Weights of a small transformer language model.
Training: 272M tokens, 8295 steps.
MLP neurons of a small language model. Each row is named by its layer, matrix (down: output weights) and neuron, and shows model dimensions 16-143. Each number is 128 + 24 x the weight over its row's rms, rounded and kept within 0 to 255. A neuron's up and down rows have the sign that makes its largest values positive.
After each neuron's rows, "fires before" lists the tokens most often just after its 100 highest values on Wikipedia text that the model never trained on.

L4.down575 [117 100 104 110  74 138 110 135  66 137 140 139 120 118 144 145 134  80 130 120 128 139 136 123 148 147 106 129 145 143 137 144 150 158 119 136 148 107 101 140 165 129 147 137 139 134 110  61  62 125 147 124 145 138 155 117 130 144 112 104 133 145 130 115 135 153 104 109 102 165 147 139 173 158 111 124 119 128  98 103 148 107  82 133 111  90 105 161 149 132 125 153 131 121 159 121 104 100 135 153 145 115 103 138  95 104 128 108 117 135 112 158 129  75 128 165 146 134 104 135  93  95 126 172 190 125 129 125]
fires before: "\n", " He", " She", " On", " F", " In"

L4.down297 [146 105 132 152 140  96 148 107 115 140 122 148 133  97 130 142 169 137 128 139 147  83 118  75 126 121 129 149 118 139 135  85 111 149 152 109 133 131 139 102 122 105  96 114 154 144 115  92 143 107 137 141 149 167 119 161 124 147 132 127 125 100 154  58  84 101 138 162 124 148 140 148 131 147 133 169 139 122  78 147 106  94 121 131 133 135 141 102  81 142 119 119 152 147 115 145 143 115 147 131 137 119 132 142 130 149 158 129 139 103 103 108 174 169 106 131 151 149 120 135 127  90 109  97 152 101 187 119]
fires before: "\n"

L4.down445 [ 91  95 173 139 119 148 138  99 161 138 116 173 123 147 119 126 110 161 140 114 172  83 142  88 110 144 116  92 147 118 108 112 141 138 141 111 115 137 159 130 105 160 139 117  98 137 131 160 168 124 144  94 138 120 145  95 127 183 120  95 126 162 106 186 170 133  70 150 114 146 113 142 122 111 128 170 130 126 133 144 157  89 130 157 125 116  97 120 142 118 110 133 122 138 152 123 112 102 121 111 125 120 115 114  86 126 167 132 160 162 118 169 115 114 105  98 117 140 140 111 137 108 159 132 120 144 116 138]
fires before: "n", "e", "d", " with", "s"

L4.down165 [125 134 123 106 132 117 157 114  52 148 133 119 137 114 127  95 175 155 152 173 117 106  93 104 125 109 132 124 138 119 178 133 144 127 148 173 117  58  88 131 153 146 137 155 140 134 162 160 105  99 115 130 164  98  65 144 136 131 154 135 151 120 149 147 110 136 126 147 161 125 150 126 124 124 112 125 113  84 133  83 117 140 119 107 124 117 142 140 169 134 108 118 154 193  94 152 150 167 127 133 141 131 142 121 175 136 137 116 156 101 114 127 158 103 155 124 116 155 115 100 128 144 160 130 123 107 130 149]
fires before: ",", " 19"

L4.down465 [117 135 133 113  97  97 153 183  93 114 149 119 133 114 136 160 114 124 131 133 111 101  91 139 156 108 149 172 116  90 180 101 107 123 142 144 144 116 139 154  69 135 179 159 131 167 113 118 140 124 131 136 211  99 167 144 132 126 144 108  94 120 116 110 149 140 146 142 152 102 119 143 115 134 149 107 137 133 124 149 133 123 157 145 119 147 139  93 131 150 124 158 129 119  76 156 141 125 106  92 129 122 155 106 164 141 109 130 133 154 119 139  94 111  97 126 127 151 117 174 124 128 136 163 124 149 147 159]
fires before: "d", "ed", "or", "ure", "ing"

L4.down401 [164 101 105  97 121 107 110 134  95 127  89 137 158 115 133 143 157 123 143 131 141 150 156  95 159 110 124 182 102 118 128 138 150 180 122 153 113 120  88 123 155 141 130 166 177 122 140 132  79 124 150 140 140 146 182  73  93 145 100 140 129 131 131 144 119 150 120 155 127 138 142 154 115 139 139 143 131 158 128 128 133 114  75 120 114  86  98 143  82 128 124 109 107 114 133 104 120  76 147 180 159 113 146 137 144 133 130 107 125 131 110 176 200 116 131  85 172 129 117 141 149  84 110 122 144 141 144 141]
fires before: "\n", " The", " He", " In", " On"

L4.down325 [182 153 111 142 118 116 120 117 135 179  97 151 182 144 141 126 163 155 124 105 122 122  94 132 171 143 100 154  88 128 132 122 127 152 140 158 128 126 133 119  93 140  90 154 149 124 112 114 140 150  99 140 113 141 122 168 131 132 123 105 166 142 138 136 137 110 141 102  99 102 157 119 125 141  79 130 127  78  88 125 116 138 102 108 116 112 114 114 136  89 138 130 120 175 118 146 116 106 112 136 128 113 104 105 126 135 174 132 104 127 124 114  91 149 101 129 123 150 146 115 133 103 134  77 120 132  90 103]
fires before: "\n", "ce", "ing", "ec", "per", "p"

L4.down100 [102 137 135 139 128 147 148 130 137 115 135 104 147 126 152 172 145 105  92  99 123 139 126 165 112 173 129 141 114 126 129 174 130 167 159 124 131 131 169 120 113  69 159 142 184 127 174 124 111 176 100 139 132 142 134 101 158 117 151 141 165 136 123  92 129 128 138 148 143 117 116  84 112 147 143 143  72 137  78  95 168 131 130  66 118 134 125 125 124 121 149 125 130  77 153 130 104 162 143 116 125 108 136 150 168 125 132 120 143 146  99 154 198  99 107 122 139 164 155 101 123 103 144 114 131 105 147 110]
fires before: "\n", " ", "um", " W", " L", " 2"

L4.down523 [ 82 138 116 145 112  90 143 147  42  84  67 137 169 137 120 153 194 139 135 139 117 104 121 117 193 125 146 123 126 121 108 135 112 150 137 125  83 156 124 111 124 117 113 136 134  86 122 121 100 125 129  99 147  87 111 173 148 108 135 129 163 118 125  88 123 142 131 133 137 107  77 112 162 145 107 131 125 144 105 118 108  95  96 141 110 172 131 166 118 121 125 120 121 137 151 108 107 101 132 137 131 129 165 112 165 114 116 154 117 120 108 113 138 145 115 156 144 121 104 152 101 147 147 129 130 115 146 116]
fires before: "s", "y", " of", ",", " and"

L4.down276 [150 135 149 130 138 141 141 135 125  88 150 133 128 113 121 112  80 105 126 135 125 138 121  87 124 122 151 133 139  99  99 157 109 175 139  79 116 104 160 134 150 117 149 135 126 120  98 124 153 176 119 101 184 129 182 163 105 146 148 158 112 100  92 117  90 126 109 136 172 116 138 111 137 115 143 126 153 129 110 135 120 152 147 111 126 124 217 132 110 114 123 147 136 136  87  99 144 182 127 151  98 159 119 152 149 125 109 126 143 118 103 135 120 143 113  84 126 124 154 139  95 102 117 136 175  92 107 172]
fires before: "i", "lo", "ed", "l", "la", "and"

L4.down622 [134 196 148  72 126 106  99 128  95 144 137 115 151 135 143  98 129 175  85 165 169  93 121 147 144 145 140 134 167 127 122 143 108  99 116 128 118 116 130  81 143 125 110 142 132 149 139 118 116 144  99 104 107 105 139 104 121  80 131  99 169 131 134 161 124 110 131 127 137  79 114 130 156 119 148 151 114 143 119 128 172  97 110 124 127 120  93 123 104 112 163 106 116 114 137  78 132 103 155 162 154 110 118 168 127 141 126 161 102 156 135 150  72  92 151 106 103 145 118 104 154 132 106 137 124 136 122 140]
fires before: "\n", "al", "S"

L4.down323 [123 137 120 190 137 131 138 133  97 102  97 159 145 152 120 107 163 106 146  93 103 118 106 155 100 144 158 141 124 112 119 159 139 117 134 122  75 103 127 111 134 174 132 128 138 111 149 135 153 119 139  88 150  73 121 147  91  91 142 150 131 135 116 144  81 153 113 118 151 138 132 134 101 136 139 151 130 152 126  85 146 139 128 104 140 151 167 162 140  84 104  89 124 155 156 124 106 108 130 131 131 162 155 103 123 127 118 167 119 144 152 123 149 153 113  96  79 129 130 156 113 159 106 120 147  98 147 130]
fires before: ",", ".", " was", " is"

L4.down566 [129 145 122 120 152 125 151 125 147 138 144  84 120 108 123  76 124  49 124 134  94 152 132 220 142 125 108  81 151 119 168 118 126 162 123 158 103 139 131 119 141 102 161 169 133 147 128 139 128 119 167 131 103 145 104 101 145 121  78 126 136 114 128 153 100 138  99 141 141  92 146 132 111 120 106 127 164 116 101 108 167 124 114 160 116 157 122 126  97 110 167 110 100 156 153 127 114 118 143 130 109 127 129 137 157 144 138  99 148 153 130 159 107 138  91 135 155 148  79 124  77 142 163 155  96 157 119 142]
fires before: "-", "\n"

L4.down530 [145 144 150 145 130 122 102 112 111 134 154 103  83 139 147 123  92 119 160 137  83 153 116 168 136 108 122 124 140 154 119 135 138  92 148 132  99 144 157 119 110 149 135 134 138 116 138 101  94 169 168 104 128 144 103  89  86 110 111 126 158 136 150 133 154 151 148 119 134 152 122 175 141 140 115 140 134 101 156 169 116 136 100 128 113 104 106  84 155 126 123 124 167 129 100 102 148 155  79 112 139 116 179 141 128 126 153 127 178 106 152 149 180 144 132 133 112 160 147 121 121  84 136 139 123 149 125 121]
fires before: "-", "\n"

L4.down472 [148 121 134 115 137 132 149 136 149 148 122 104 102 185 151 124 118 113 142 118 120 132 124 120 177 131 143 138 122  93  96 144 136  79  91 111 110 173 147 112 130 131 140 180 123 109  72 151 167  89 182 105 111 143 179 115 118 125 103 158 152 118 138  99 124 115 105 100 138 140 122  83 126 141 150 131 159 111 147 148 131 114 123 157  86 152 109 147 130 149 102 168 137 107 132 102 126 137 135 118 143 139 131 137 108 190 163 151 176 156 179  98  62 118 129 150 152 132  94 134 133 131 109 118  99  85 108  94]
fires before: "-", "\n", "vision", "y", "ally", "+"

L4.down484 [123 189 140 130 142 127 123  95  68 160 123 140 132  98 190  75 142  91 133 132 115 122 151 179 122 144 119 142 120 130 136 119 134  85 130 122 126 136 111 114 154 109 109 174 117 124 155 155 103 164 121  81 146 102 145 170 122 111 134 118 102  51 130 146 113 170 130 117 121 109 154  97  87 119 114 149 170  88 177 113 138  97 101 120 138 104 153 106 111 120  99 159 180 111 128 127 114 130 128 112 134 147 133 141 141 162 141 121 145 142 124 152 151 145 126 123 147 129 116 103 139 117 125 131 142  89 142 146]
fires before: "-", "\n", " Ro"

L4.down270 [131 113  94 105 139 140 138 121  75 108 135 108 115 138 144 132 154 128 141 140 129 125 112 134  84 176 131 125 104 130 140 135 128 121 159 167 104 119 115 118 132 148 141 162 138 100  74 136 140 149 110 158 119 117  81 101  96 129 118 148 141 102  98 136 147 120 123 143 124 105 166 155 100 130 110 136 101  63 148 103 114 128 112 150  73  97 117 111 106 115 138 112 157 141 111 140 116 104  95 122 101 121 198 170 155 115 161 105 129 117 146 148 128 128 109 128 101  71 111 142 126 116 135 144 125  93 141 121]
fires before: "-", "\n", "er", "ing"

L4.down141 [139 127 154 183 147 125 136 130 185 136 127  91 162 130 146 148 109 131 144 159 146 148 139 145 133 140 186 128 118 124 127 110 163 118 157  91 121 130 106 154 109 149 109 102 163 111 128 141 148  81 141 102  96 142 145  96 155 107 143 130 140 107 100 105 104 121  92 119 146  75 140 164  84 122 131 137 143 112  99 132 156 139 157 121 123 105 135 108 120 148 104  85 111  67 120 127 118  97 112 158  98 150 120 144 152 148 146 150 136 134 108 104 107 109 111 155 169 103 170 141 107 105 105 113 152 135 149 133]
fires before: "\n", " the", " ", "s", "form"

L4.down390 [ 96 127 125  89 120 127 101 140 142 125 113 146 147 111 130 120 147 130 153 139 127  98 151 127 146 134 125 144 126 178 142  88 123 147 121 128 132 108 125 136 147 158  89  89 124 112 132 123 127 179 135 100 130 117 151 128 137 128 120 155 143 110 131 152 125 139 176 112 111 147 180 103 173 149 133 109 124  70 119 149 141 115 123 109 140 122 104 121 118 130 110  96 108 171 130 156 124 138 146 137 109  96 146  92 165 131 150 134 132 158 152 106 114 134 137 123 166 116 116 137 118 102 123 111  66 128 149 116]
fires before: "s", "d", "ce"

L4.down12 [139 150 144 101 148 120 147  87 159 143 126 112 130  93  72 120 108 118 136  86 129 141 136 156 126  91 123 132 140 130 122 138 154 149 110 152 140 128 110  85 122 117 142 127 111 148 156 148 122 107 146 135 128 150 124 169 115 110 106 165 131 159 108 120 136  83 104 164 139 106 115 108 139 137 117 152 128 130 130 148 141 155 135 194 126 114 140 118 142 145 123 120 108  95  95 147  84 121 118 124  78 132 106 143 135 126 110 162 144 132 170 101  29  89 103 151 142 117 134 111 149 135 146 110 136 139 131 139]
fires before: "al", "ed", "ing", "il", "ation", "ce"

L4.down560 [120 120 122 114 155 130 136 148  68 183 157 122 159 139 114 106 127  88 111 100 126  93 153 153 134  81 170 118  95 118 141 131 149 148 167 120 104 128  98 119 144 124 109 126 116 134 122  97 114 128  84 136 102 121 122  84 151 136 130  98 135 132  89 144 119 129 107  91 158 167 169 144 126 122 125 135  81 107 111 156 121  99  97 137  99 176 142  93 172 138 160 136 103 123 151 105 133 118 140 167 110 144 151 130 130 135 135 123 100 102 106 113  98 156 100 107 156  76 122  90  79 128 160 142 124  79 140 109]
fires before: "\n", "---|---|---|---|", "-", "ce"

L4.down511 [135 142 137  99 124 140 145 141 184 147 145 127 123 123 113  93 132 174 122 125 134 115 150  90 131 125 137 167 128 115  77 157 142 164 121 181 124 145 151 112 131 117 132 172 166  95 131 149 121 146 107 138 159 126 154  71  98 103 124 117  96 119 113 113 108 150  70  98 139 127 122 102 131 147 163  87 117 149 105 101 103 116 121  93 174 154 165 133 144 167 173 134 115 120 124 131 159 109 141  95 156 129 161 164 161 125 128 138 121 100 125 162  88 136 151 103 129 134 168 160 128 150 107 132 142 126  94 157]
fires before: "s"